Weights of a small transformer language model: 28M parameters, tied embeddings.
MLP neurons of a small language model. Each row is named by its layer, matrix (up: input weights; down: output weights) and neuron, and shows model dimensions 240-335. Each number is 50 + 10 x the weight over its row's rms, rounded and kept within 0 to 99.
After each neuron's rows, "fires in" lists the words (lower case) most often at its 100 highest values on Wikipedia text that the model never trained on.

L6.up1080:66 57 47 49 48 46 52 52 45 67 60 54 33 63 66 36 42 45 30 35 54 65 43 44 56 56 45 57 45 70 47 36 58 31 49 42 42 47 46 49 44 41 58 54 53 44 44 41 54 46 63 47 33 70 47 41 56 48 48 53 62 53 59 32 36 54 68 38 25 45 36 47 52 57 60 39 49 34 63 42 62 41 50 49 61 59 66 58 58 30 68 37 76 63 70 49
L6.down1080:69 68 60 40 44 54 65 38 53 49 51 69 38 48 50 44 42 50 58 46 47 46 46 46 60 61 51 46 49 63 60 57 32 54 49 47 50 43 65 30 57 43 38 50 45 55 43 45 47 52 52 50 53 46 45 62 78 45 39 50 49 27 32 61 47 42 67 60 41 58 56 48 49 45 58 52 50 42 46 51 54 56 45 46 59 48 63 59 44 52 56 33 63 57 60 43
fires in: "for", "the", "american", "on", "international", "in"

L5.up826:63 17 35 57 53 42 53 46 47 64 43 52 43 47 42 60 54 49 54 41 43 54 54 51 49 50 57 44 62 58 53 45 57 42 59 46 33 47 49 55 49 57 43 59 43 44 58 53 60 62 44 40 51 35 54 42 60 68 44 54 54 48 57 31 46 49 61 45 33 51 37 71 60 32 46 61 61 44 46 55 44 52 50 61 47 71 58 66 42 56 63 59 48 40 55 61
L5.down826:54 71 57 46 60 48 67 47 50 70 61 53 52 50 28 53 56 45 65 50 55 61 46 38 45 56 43 42 53 49 37 62 35 48 47 45 51 56 51 66 46 65 47 43 64 36 54 38 73 48 47 38 64 38 63 36 68 48 50 45 66 54 48 51 36 36 57 37 48 58 50 41 26 77 45 59 49 48 44 53 60 53 37 44 56 45 43 23 51 51 49 43 45 49 46 48
fires in: "of", "in"

L5.up1168:57 22 36 49 34 44 58 53 57 68 46 47 62 62 44 47 61 49 49 44 43 58 52 63 51 27 58 46 55 63 50 47 44 51 52 45 45 49 41 40 35 66 54 58 37 49 50 27 60 62 49 39 44 32 44 31 50 58 58 43 61 48 47 48 45 47 53 46 41 54 46 63 48 49 57 51 60 52 52 54 37 58 50 47 42 54 75 46 30 56 52 53 41 43 60 41
L5.down1168:56 55 46 50 76 68 75 49 57 52 44 42 69 46 41 48 45 38 65 35 41 51 53 33 39 47 46 43 36 42 54 62 35 54 53 52 47 66 58 57 42 57 40 33 43 34 63 47 50 62 41 52 67 34 59 55 41 42 62 44 41 49 54 41 48 36 47 43 34 61 52 47 31 65 43 60 37 45 45 53 55 42 50 42 51 45 33 39 50 40 42 51 59 47 39 53
fires in: "at", "in", "to", "by"

L8.up762:61 31 45 42 36 58 62 51 42 49 40 52 62 64 49 53 58 43 50 42 37 59 53 43 63 41 55 49 43 54 36 51 62 44 56 37 60 59 60 38 38 47 50 45 43 32 62 39 40 45 65 36 67 48 47 47 52 51 56 33 37 63 67 53 59 56 41 62 63 36 41 52 51 39 46 52 41 55 55 34 49 56 43 76 37 54 35 47 52 44 42 61 72 70 57 48
L8.down762:59 48 49 63 65 64 50 34 39 45 42 40 43 57 57 51 54 32 49 45 42 51 37 52 68 77 52 39 67 32 47 58 56 55 57 65 56 49 37 51 34 50 65 53 43 62 54 42 58 61 51 47 58 57 35 48 42 36 56 54 58 63 49 51 59 49 47 32 62 53 67 49 56 37 45 36 76 41 50 46 52 57 47 45 37 51 47 65 31 48 47 44 54 60 58 57
fires in: "1", "as", "2", "0", "pld", "out"

L6.up569:50 40 47 54 35 55 59 48 53 56 49 45 45 68 54 45 47 32 50 38 52 67 50 39 56 50 47 55 47 49 51 40 79 47 59 53 36 42 68 54 43 35 55 39 41 41 61 48 52 60 60 43 43 48 53 46 64 62 24 43 43 57 62 61 42 49 42 55 62 35 43 50 52 43 37 51 27 64 62 52 58 47 39 55 42 55 44 63 48 46 76 43 62 51 48 59
L6.down569:30 53 57 54 59 40 51 46 53 42 57 46 42 39 54 52 29 44 48 48 53 29 42 60 51 56 65 53 62 43 40 44 51 44 50 35 44 56 50 54 61 36 47 41 49 65 58 42 45 43 54 48 53 53 50 48 48 65 50 42 44 46 57 55 53 53 52 60 58 41 46 56 49 40 58 26 55 25 33 57 46 52 51 64 65 53 64 45 56 66 51 55 49 58 58 44
fires in: "it", "and", "italy"

L4.up388:59 41 41 43 41 55 42 41 75 36 46 51 51 43 48 33 46 61 49 48 52 55 58 44 70 46 58 59 56 45 42 39 63 36 44 66 68 54 55 51 43 46 54 59 61 44 47 43 47 45 53 48 34 49 28 36 61 46 50 58 50 67 45 45 56 49 64 54 33 54 48 40 64 22 42 48 36 50 62 58 67 65 52 64 47 50 70 53 49 48 65 40 54 59 46 41
L4.down388:51 55 47 53 52 40 41 48 39 29 51 41 39 59 56 39 53 32 27 54 51 48 53 54 55 49 51 44 57 56 55 45 51 42 45 52 59 57 50 52 44 46 47 47 42 34 50 54 60 63 65 44 41 33 45 59 48 51 57 44 47 67 56 44 51 46 47 52 47 49 33 48 52 38 30 34 45 46 66 51 53 40 55 57 44 62 69 49 32 35 65 64 31 52 43 38
fires in: "and", "the", "s", "known", "of", "professional"

L5.up1094:53 68 40 54 38 49 61 37 35 62 53 60 56 59 36 39 51 20 45 33 49 67 56 37 59 43 58 43 36 52 64 58 37 47 46 37 61 51 57 57 41 58 59 50 53 45 51 45 32 53 57 43 31 42 40 40 53 54 46 46 47 53 40 54 56 53 57 37 48 41 42 51 53 65 67 54 58 46 65 47 53 42 66 54 50 55 56 49 74 65 61 42 50 62 66 39
L5.down1094:47 56 63 53 71 49 57 39 46 46 52 49 62 62 48 49 29 41 38 40 42 59 50 56 43 60 49 45 46 31 70 58 41 64 63 37 49 51 37 43 59 58 55 58 50 45 56 41 49 30 52 48 41 37 57 34 53 50 61 46 43 42 28 44 41 38 57 59 59 52 54 48 39 50 49 49 52 48 47 36 53 43 41 38 46 42 61 57 61 46 45 47 53 50 42 49
fires in: "the", "a", "animator", "in", "s", "an"

L6.up1284:55 47 47 45 71 40 61 57 49 54 47 53 63 57 37 54 38 42 61 58 44 54 51 55 54 40 48 48 57 43 47 51 49 54 60 38 54 50 40 54 55 56 48 36 38 41 49 42 54 54 47 43 50 47 43 49 54 47 53 44 49 47 57 36 64 43 52 38 56 58 45 51 47 50 36 54 43 50 49 77 36 60 42 61 47 71 66 36 54 58 45 39 48 43 55 43
L6.down1284:48 53 49 51 52 49 53 47 49 46 63 48 51 61 22 59 46 40 39 43 45 43 54 56 50 51 37 22 56 47 45 66 53 54 55 39 54 46 48 46 55 53 39 64 39 58 60 40 57 37 40 58 50 36 54 58 42 62 49 26 40 38 47 40 51 63 48 59 54 46 38 51 57 53 58 40 37 46 51 33 55 45 40 37 44 45 58 55 59 50 40 44 37 50 37 56
fires in: "of", "with", "find", "into", "from"

L4.up250:52 41 50 36 19 41 52 43 36 63 55 56 77 51 27 46 46 32 52 74 51 65 48 55 62 47 43 41 55 44 58 57 58 36 51 49 56 50 49 57 53 64 73 53 34 41 40 43 25 55 47 46 49 43 47 51 53 69 40 42 37 84 49 62 58 46 86 40 52 51 47 42 56 71 66 56 55 39 48 55 60 42 47 59 50 49 43 41 51 66 61 40 58 45 61 49
L4.down250:23 53 44 51 53 43 51 50 54 29 47 55 54 56 46 45 59 54 47 38 54 37 48 54 31 46 45 59 49 35 55 50 37 53 50 52 48 58 39 71 46 65 58 40 37 38 46 36 62 50 27 68 29 55 58 39 36 60 60 57 40 54 52 56 67 44 36 45 47 57 55 49 48 34 54 41 56 48 51 49 50 58 55 49 39 65 49 56 62 27 42 56 53 45 31 66
fires in: "an", "a", "most", "animator", "or", "another"

L4.up1264:67 71 53 70 44 50 55 38 53 45 63 52 30 59 74 46 45 58 55 50 52 43 52 54 30 70 61 36 47 36 54 43 61 54 60 49 39 61 39 44 30 26 55 51 51 46 48 41 40 51 68 43 47 59 58 52 42 45 49 23 54 26 66 44 66 57 57 50 62 48 45 63 52 49 34 39 48 53 41 46 50 57 55 49 43 62 43 79 48 46 16 33 70 51 58 33
L4.down1264:34 50 50 53 55 41 57 60 60 57 57 51 51 28 43 55 51 54 67 30 33 49 42 74 53 46 51 46 56 61 31 70 48 50 55 49 54 49 63 66 52 62 53 47 70 60 39 69 70 45 45 53 66 40 41 62 52 49 69 64 48 36 50 48 46 55 43 51 63 53 45 47 54 29 58 50 57 48 58 41 51 45 51 36 42 45 76 32 48 54 40 47 49 35 35 60
fires in: "he", "role", "had", "has", "roles"

L4.up1528:39 61 57 58 47 57 63 46 46 41 54 44 52 58 41 43 44 51 56 48 51 52 58 42 37 55 40 45 55 47 52 42 54 48 40 48 43 44 65 52 36 38 44 53 28 45 56 54 52 69 65 46 40 48 72 47 59 55 29 38 42 55 61 36 70 50 43 53 57 36 60 45 52 44 36 27 49 34 57 68 55 55 62 55 55 53 37 53 52 56 36 48 72 60 58 48
L4.down1528:38 54 53 33 72 56 49 46 38 27 65 47 52 47 39 68 44 33 76 58 49 44 47 44 64 53 61 56 62 46 60 65 52 50 58 45 62 51 58 36 54 60 35 57 56 43 36 48 45 61 72 49 52 44 45 55 39 49 67 62 43 37 48 40 61 46 40 50 42 39 43 52 35 73 35 48 65 39 38 53 56 46 39 55 48 59 61 48 55 42 48 45 29 48 55 42
fires in: "he", "it"

L6.up1241:61 46 52 38 46 48 57 43 44 36 44 59 35 39 64 57 50 77 33 29 45 79 52 42 47 74 54 63 47 67 45 51 57 41 50 50 53 45 43 47 55 42 48 45 54 40 40 54 46 47 49 45 51 58 37 40 17 58 52 74 38 62 56 47 45 48 62 47 47 55 35 41 36 29 41 57 36 47 42 35 46 52 46 48 51 58 57 58 54 57 59 34 43 59 52 67
L6.down1241:67 53 52 52 55 68 56 43 48 41 51 40 70 42 36 54 54 37 40 47 66 49 55 48 33 54 47 50 52 36 33 45 42 52 36 51 55 57 57 47 46 66 66 46 45 48 73 53 34 25 58 48 55 50 55 70 43 48 54 59 50 58 51 58 51 53 53 61 55 57 42 43 42 52 54 54 44 60 46 64 52 55 51 57 51 49 52 58 47 46 50 62 47 57 41 40
fires in: "of", "in", "for", "and", "with", "on"

L4.up216:52 59 54 53 28 48 57 34 66 61 49 45 58 52 49 39 39 67 54 51 50 50 50 36 54 42 43 50 52 56 40 56 47 36 52 71 52 53 63 55 39 56 60 43 40 39 62 46 68 46 32 41 47 53 56 41 54 59 35 43 50 61 55 36 55 49 45 34 53 49 48 51 36 45 51 50 46 50 44 57 45 52 61 44 57 66 65 64 43 66 49 40 52 45 41 56
L4.down216:51 53 45 55 63 47 54 45 64 21 63 55 52 46 55 63 48 58 37 61 64 41 47 43 41 54 58 45 42 56 47 47 45 47 46 55 49 49 67 43 54 43 75 44 43 44 51 58 42 64 44 53 60 40 43 49 50 67 57 44 51 49 48 46 66 61 51 54 39 55 57 53 50 43 32 64 60 45 49 42 47 50 54 54 48 64 55 45 56 61 39 23 31 41 51 44
fires in: "and", "or"

L4.up430:48 53 41 36 50 44 59 45 31 66 59 56 56 59 50 55 42 58 64 64 46 62 63 50 44 49 54 42 42 54 35 41 48 43 43 53 32 48 58 52 47 52 58 46 54 46 39 55 41 45 59 52 52 58 59 50 64 45 51 44 63 65 48 37 59 43 59 36 37 32 57 53 67 58 67 52 44 40 63 81 49 59 68 58 41 50 65 46 63 67 48 42 47 50 64 41
L4.down430:45 71 54 49 58 56 51 39 58 58 44 46 65 45 43 36 47 39 57 53 59 42 50 53 64 52 59 47 63 67 38 47 66 29 45 61 39 48 47 32 50 68 50 36 46 53 55 47 51 43 40 38 39 55 36 50 61 63 60 46 54 50 58 58 50 52 47 66 43 50 48 50 59 56 60 29 62 46 62 50 54 48 38 33 43 54 78 35 60 54 47 50 51 38 56 54
fires in: "under", "out", "main", "mainly"

L4.up588:55 61 46 35 57 50 54 44 60 48 50 52 35 40 42 51 37 67 57 42 47 50 54 51 56 51 55 52 42 56 53 51 64 36 39 64 55 43 54 57 52 52 37 54 48 44 43 61 45 41 53 52 14 53 35 38 49 42 35 62 56 39 48 54 35 52 57 52 37 57 46 45 70 55 54 43 32 38 53 59 52 56 38 65 48 47 59 38 67 47 52 34 61 68 60 50
L4.down588:46 48 45 61 69 50 63 38 37 53 50 40 54 57 48 60 61 50 34 55 38 43 49 34 49 51 42 58 60 59 56 66 43 66 52 57 44 59 47 54 46 58 46 58 49 66 43 43 51 61 68 27 45 35 35 44 65 42 75 47 21 51 65 46 60 40 29 40 57 50 64 46 51 43 36 61 63 53 70 54 47 39 36 58 44 37 41 54 46 57 44 55 46 44 43 41
fires in: "the", "large", "small", "house"

L5.up531:55 37 32 60 49 50 57 26 49 45 40 69 53 70 35 31 35 50 48 43 51 57 54 49 61 59 64 48 42 49 62 41 51 48 50 43 63 61 45 43 43 40 46 44 54 39 43 46 42 37 60 49 44 62 57 47 54 59 61 33 44 58 67 42 40 53 57 55 49 52 51 48 34 40 53 58 38 62 79 72 57 50 45 57 59 41 59 44 70 38 51 52 59 54 71 49
L5.down531:55 59 47 55 47 48 38 42 55 51 46 34 47 30 39 38 58 61 51 42 69 23 47 26 52 41 57 53 48 40 60 33 28 57 46 44 40 58 73 53 60 42 37 48 37 37 41 47 45 56 65 44 52 37 44 45 28 56 42 72 28 45 56 63 55 60 67 41 57 48 41 50 57 37 52 56 57 64 34 42 48 58 50 71 70 44 52 47 46 44 53 49 49 48 59 40
fires in: "is", "has", "was", "worked"

L5.up1058:76 41 37 35 48 29 64 37 48 47 45 54 60 53 64 64 42 47 47 57 54 76 56 63 55 54 47 50 50 67 61 38 52 43 53 61 58 41 44 47 45 52 46 40 41 43 45 53 60 48 30 47 56 32 50 42 24 41 48 48 36 51 53 42 62 47 52 53 43 55 45 55 50 40 51 62 52 43 46 53 52 50 29 67 50 74 45 50 40 56 35 44 41 60 51 46
L5.down1058:53 60 41 61 53 49 57 64 53 34 64 31 57 46 57 63 59 39 58 64 61 36 61 55 58 49 34 46 54 54 34 41 51 64 49 47 41 52 51 38 28 45 72 37 50 61 50 35 66 53 70 54 57 49 59 50 60 47 39 56 55 44 51 58 54 49 77 65 54 44 53 52 53 37 38 33 48 46 62 54 51 63 47 43 44 55 50 43 39 48 50 41 30 50 58 32
fires in: "of", "about", "in"

L5.up1420:49 39 51 66 37 58 54 41 57 68 41 50 64 60 31 39 20 35 54 49 55 53 51 52 90 28 61 43 46 41 39 48 59 42 46 33 57 58 38 36 48 56 38 42 27 40 26 43 53 40 55 59 39 36 43 49 42 59 53 35 65 67 72 43 44 51 52 40 51 37 41 48 47 52 53 51 50 47 59 61 39 44 45 58 46 43 60 48 37 31 71 50 43 50 52 33
L5.down1420:52 50 43 41 45 48 34 60 52 34 70 51 55 54 42 60 59 63 54 50 53 57 47 29 52 51 48 35 43 72 51 62 36 57 55 34 45 56 29 38 42 35 45 62 50 57 49 35 47 51 53 53 49 42 39 44 59 75 77 48 56 62 65 52 69 43 72 47 54 45 53 58 44 62 42 67 58 41 60 61 53 56 24 43 50 72 49 58 63 48 60 50 50 46 65 49
fires in: "is", "was", "total", "first", "votes"

L6.up75:51 35 40 55 60 64 62 51 48 50 51 52 55 49 78 62 46 60 47 42 50 52 52 63 53 55 44 46 54 48 53 48 54 45 55 51 42 56 46 53 52 44 44 48 44 42 62 54 64 51 41 40 53 70 65 40 46 49 45 52 52 63 45 48 59 46 50 63 54 68 49 47 40 46 49 56 32 51 47 59 59 65 41 51 40 63 52 47 41 61 31 48 37 47 47 68
L6.down75:56 80 57 56 51 61 26 43 49 26 50 54 52 44 46 47 54 50 34 40 70 48 58 43 21 56 45 43 53 28 55 49 41 44 41 42 41 44 49 60 48 46 57 69 49 51 30 42 51 52 68 45 49 62 53 47 49 46 44 47 45 54 53 39 40 45 67 45 63 56 50 45 54 53 52 56 32 45 65 64 47 40 49 69 44 45 39 66 47 58 58 70 62 51 37 53
fires in: "while", "with", "than", "of", "from", "featuring"

L4.up153:69 48 57 48 48 38 58 41 39 64 36 44 61 63 53 46 56 53 60 82 49 55 50 55 56 39 63 45 46 66 18 48 74 39 38 51 45 59 52 44 42 34 57 45 51 47 52 48 47 58 47 34 45 44 50 48 48 39 57 46 78 65 66 59 60 56 47 49 39 36 53 61 50 64 70 59 48 50 52 89 42 65 48 60 44 57 61 51 52 53 49 57 52 47 44 50
L4.down153:43 60 48 46 46 26 43 48 67 54 45 51 60 64 42 45 46 56 50 54 51 26 50 63 72 46 62 42 58 52 38 34 51 41 50 38 44 45 58 58 51 59 65 42 29 47 43 55 50 53 52 39 39 66 58 52 43 68 39 39 50 47 56 60 54 52 65 39 44 49 45 47 61 43 24 36 62 44 53 68 51 55 34 60 50 41 59 42 51 43 45 61 40 52 49 45
fires in: "over", "under", "along", "out", "alongside"

L6.up1516:57 33 46 43 40 39 64 51 20 66 38 54 45 66 52 51 47 53 57 55 57 45 48 42 66 61 52 46 60 48 51 41 51 39 49 43 28 48 26 47 47 54 58 51 54 50 65 31 52 49 54 43 36 56 36 52 69 55 59 50 45 37 57 51 35 50 57 52 50 40 39 49 66 51 45 54 62 49 48 39 51 47 42 52 35 51 70 43 35 37 63 55 55 46 57 55
L6.down1516:49 59 67 51 52 42 59 49 56 47 29 47 48 63 22 36 33 36 65 50 29 54 49 35 49 51 62 30 55 38 54 67 43 60 41 65 38 62 53 63 56 45 46 39 42 43 60 50 51 49 52 40 67 50 47 30 53 66 54 57 58 63 54 50 53 44 45 36 45 48 44 48 38 70 44 57 45 47 53 51 55 66 33 58 64 50 48 22 62 28 59 45 49 61 36 64
fires in: "of"

L4.up706:61 66 47 65 38 44 65 26 48 60 31 48 52 58 47 51 35 58 63 47 47 68 56 47 69 49 61 60 43 62 50 58 52 42 52 44 63 51 46 42 50 45 50 32 57 37 44 46 43 44 43 41 30 47 28 39 55 51 59 55 53 50 51 34 56 47 49 56 56 33 42 48 61 43 58 66 47 56 58 50 49 47 60 64 45 52 51 51 72 43 66 48 42 49 57 46
L4.down706:59 36 49 65 38 53 56 37 42 57 42 37 58 48 50 39 60 54 54 64 65 65 52 45 73 57 44 56 61 54 44 53 66 53 50 50 49 41 39 50 44 50 51 40 56 33 62 26 50 51 49 46 53 41 58 50 65 47 54 56 33 60 55 43 56 46 45 36 68 45 54 55 45 34 61 42 46 44 59 41 49 56 38 71 42 58 48 55 51 72 33 28 37 51 52 58
fires in: "the", "in", "was", "on", "s", "nascar"

L8.up201:71 38 33 35 54 45 57 34 52 65 42 58 58 45 47 59 49 50 47 48 34 76 52 51 56 48 39 49 48 53 39 56 57 47 48 65 38 69 57 39 43 37 50 41 26 51 38 57 56 50 63 52 45 61 24 45 31 50 55 47 43 53 50 27 65 49 58 43 42 58 43 58 38 53 72 52 34 55 55 48 56 57 74 66 51 66 56 48 45 49 51 40 69 59 45 55
L8.down201:39 58 45 36 62 58 66 55 48 43 43 42 51 44 37 39 53 37 43 54 47 51 33 56 47 53 59 48 47 59 51 54 55 59 42 57 53 58 43 62 55 52 40 58 54 54 45 32 40 55 61 57 60 70 43 56 45 45 77 57 39 51 43 69 40 46 44 46 41 78 55 52 53 51 43 52 38 51 50 58 35 63 26 63 58 50 43 44 46 61 47 64 50 45 49 49
fires in: "in", "at", "on", "about", "meeting"

L5.up495:44 53 59 63 36 47 51 28 60 68 44 59 62 52 49 43 48 51 41 54 46 54 57 43 71 36 35 60 47 42 31 44 54 56 55 55 42 51 64 56 43 56 75 42 26 47 42 61 48 40 41 44 62 58 59 51 40 57 37 46 58 63 55 58 62 44 54 16 42 40 44 52 39 45 71 50 32 53 59 47 52 43 57 56 45 48 43 41 45 61 52 32 59 59 56 33
L5.down495:45 59 43 62 60 58 67 60 46 48 63 60 67 56 56 50 71 51 52 42 56 43 45 31 57 32 41 52 43 43 34 48 53 46 45 51 62 35 49 53 72 31 61 39 40 48 50 51 43 47 40 50 66 43 56 53 48 46 78 53 59 65 59 57 44 52 42 51 42 49 57 53 45 46 51 53 65 42 61 41 49 70 73 45 40 33 39 30 66 45 60 47 41 36 59 52
fires in: "and", "in", "enough", "but"

L6.up376:41 53 52 74 50 53 53 41 42 40 65 61 39 56 75 44 57 57 64 62 62 44 52 47 58 45 66 45 60 52 39 42 62 53 41 53 46 59 60 44 39 19 52 61 51 42 48 45 58 54 79 50 39 52 48 33 69 46 52 18 34 44 57 34 41 59 45 55 50 34 55 61 37 37 44 40 42 51 50 59 44 70 51 48 52 56 48 58 61 49 51 62 51 64 68 53
L6.down376:46 40 43 46 50 24 57 71 35 50 46 53 47 50 40 60 30 59 22 38 58 52 46 44 57 58 50 47 58 36 69 56 58 51 60 45 30 45 43 42 60 75 55 58 56 52 56 45 55 58 39 57 65 56 40 62 58 76 55 74 44 68 59 52 72 39 53 48 61 67 44 46 47 55 48 43 43 45 35 47 48 32 37 49 42 48 63 53 38 40 56 48 35 35 40 50
fires in: "film", "station", "team", "it", "group"

L4.up535:61 55 55 70 45 59 53 38 58 52 49 55 46 58 51 42 48 59 49 54 55 51 54 38 64 39 44 53 41 61 47 43 59 51 51 62 37 53 59 46 55 38 66 42 47 53 64 65 59 55 53 33 31 58 68 46 59 57 40 57 67 52 59 56 53 52 34 42 52 48 38 54 58 42 46 35 46 46 72 57 54 60 45 50 45 66 73 53 58 31 48 35 62 56 50 62
L4.down535:51 60 53 47 52 47 35 29 46 23 63 52 53 38 67 57 56 37 38 61 52 55 44 54 48 52 56 46 61 55 50 57 57 54 51 42 50 54 59 42 66 42 77 54 62 60 43 41 40 62 49 46 47 45 53 49 54 65 53 59 64 58 50 29 67 62 42 42 37 51 60 54 40 39 32 37 48 34 49 45 51 45 26 54 43 54 57 56 34 47 23 36 50 44 43 36
fires in: "and"

L6.up297:60 45 45 59 42 43 65 44 61 52 60 49 47 64 63 70 44 74 40 34 52 59 55 47 49 52 58 58 41 79 41 36 72 51 56 60 60 59 45 45 49 47 52 36 41 48 49 53 56 45 48 43 56 40 47 53 34 47 61 67 42 57 53 41 45 54 56 46 45 52 54 40 47 41 51 42 45 45 61 48 52 48 41 56 50 63 63 38 38 52 49 49 47 53 50 61
L6.down297:69 53 54 44 73 40 54 46 41 27 49 46 53 67 53 55 51 20 46 62 46 51 51 50 40 50 52 46 42 42 36 47 37 48 47 50 31 64 35 53 58 58 68 69 33 52 65 50 35 36 73 40 44 59 65 51 51 60 54 50 63 55 61 52 49 56 38 48 63 67 28 48 61 41 50 59 39 52 50 46 57 49 50 55 53 60 41 45 54 56 30 61 42 39 41 50
fires in: "of", "in", "for", "to", "by", "on"

L5.up1344:67 57 44 46 38 50 55 52 62 51 46 54 43 70 42 32 53 40 49 44 59 56 52 44 62 45 42 49 47 57 53 41 42 43 51 44 46 49 56 41 47 68 41 37 58 52 38 24 46 40 62 49 47 54 48 33 32 55 46 36 49 47 54 37 35 52 66 29 57 50 39 54 48 56 52 51 43 52 58 46 44 51 41 55 59 59 62 39 59 61 50 47 68 53 61 38
L5.down1344:51 45 51 41 53 51 69 54 52 39 40 63 42 42 38 55 42 46 47 54 47 49 50 49 47 55 31 57 48 52 50 58 53 67 46 56 47 56 61 39 66 73 60 49 53 77 58 69 51 43 42 44 46 47 52 48 34 83 24 54 49 53 35 49 61 52 53 48 49 58 44 52 50 36 60 49 41 53 32 49 58 46 40 45 55 33 43 56 62 54 47 46 38 41 46 46
fires in: "in", "a", "for", "as", "and", "to"

L5.up368:45 74 48 43 43 36 47 56 42 58 53 47 52 54 34 44 48 48 44 55 43 50 63 45 68 68 55 45 45 56 47 44 55 36 52 48 48 47 51 62 44 51 61 44 44 47 58 39 61 52 56 43 46 57 40 34 56 40 48 38 45 66 59 49 73 53 37 32 51 45 31 45 52 56 57 45 47 44 42 61 52 57 59 64 46 63 53 58 50 55 63 47 50 43 55 48
L5.down368:53 63 49 48 56 42 37 43 46 36 59 53 45 51 71 47 36 38 50 50 60 41 49 42 66 74 51 49 47 60 44 39 36 58 46 36 42 47 38 49 44 45 61 54 42 34 57 49 53 45 78 50 57 58 74 59 51 57 50 42 46 49 40 55 43 53 60 49 49 56 66 46 39 56 47 44 42 30 51 54 54 50 49 59 55 54 34 53 56 49 35 41 56 59 38 27
fires in: "be", "also", "a", "only", "and", "the"

L5.up1294:59 51 62 43 49 55 54 51 53 57 32 54 50 60 39 47 31 54 47 52 59 51 49 51 51 42 37 47 51 53 59 47 38 40 52 67 36 47 62 61 42 64 53 43 44 42 48 58 54 45 35 38 42 65 58 43 58 56 31 44 44 71 52 47 54 53 43 32 45 49 32 55 51 49 47 42 46 39 49 67 54 58 54 50 45 73 51 42 43 52 55 36 47 65 53 58
L5.down1294:36 48 37 54 43 46 57 65 41 42 52 70 46 39 62 74 54 20 54 53 57 45 41 28 42 55 62 55 45 64 58 64 48 62 48 39 67 50 49 46 67 29 31 57 43 57 36 35 52 54 56 38 63 42 69 55 61 45 78 47 30 44 60 55 54 44 50 54 65 55 65 53 54 56 26 58 50 56 56 45 51 49 43 44 43 44 42 57 42 41 26 45 66 51 33 29
fires in: "and", "or"

L4.up587:65 52 62 50 41 41 36 55 48 41 42 56 59 61 43 46 45 46 54 28 46 28 50 44 71 48 57 43 32 57 61 30 53 28 57 49 67 43 48 49 53 55 59 41 65 50 50 49 41 35 51 49 49 46 53 47 48 33 37 45 56 52 46 42 44 54 51 41 41 52 36 37 56 53 55 44 38 28 53 50 41 55 51 61 47 63 71 58 41 46 68 44 52 54 45 53
L4.down587:64 52 58 67 72 52 33 55 57 39 57 48 41 55 54 55 60 49 43 33 59 62 46 44 59 64 56 48 56 50 55 48 59 70 46 44 72 49 57 47 42 41 36 37 39 45 37 70 50 38 70 48 49 44 45 50 50 38 55 55 63 47 56 48 49 45 47 54 37 51 53 47 43 42 62 59 29 53 35 60 52 47 65 65 51 56 56 45 52 42 51 57 41 40 45 38
fires in: "s", "the"

L6.up247:47 41 50 63 40 33 54 47 41 75 59 42 64 59 43 48 41 55 41 66 49 54 53 61 57 56 56 59 25 47 33 38 57 46 40 63 48 52 52 34 43 54 56 45 42 41 32 43 55 44 52 48 48 29 43 38 51 69 45 40 54 63 69 50 54 53 57 33 40 27 61 41 55 48 72 45 53 57 63 75 47 49 48 55 54 70 67 30 57 62 60 46 52 51 61 43
L6.down247:47 55 37 57 22 57 52 51 39 57 51 44 44 27 56 59 48 44 62 46 36 74 47 44 38 52 54 62 47 53 65 46 55 46 53 59 43 43 35 61 57 38 52 68 42 46 47 54 46 41 60 80 44 44 67 49 48 28 60 64 40 31 59 49 55 45 57 49 49 57 36 50 60 46 22 40 50 45 60 65 54 53 49 61 59 45 64 60 49 49 41 42 62 51 35 56
fires in: "not", "debut", "out"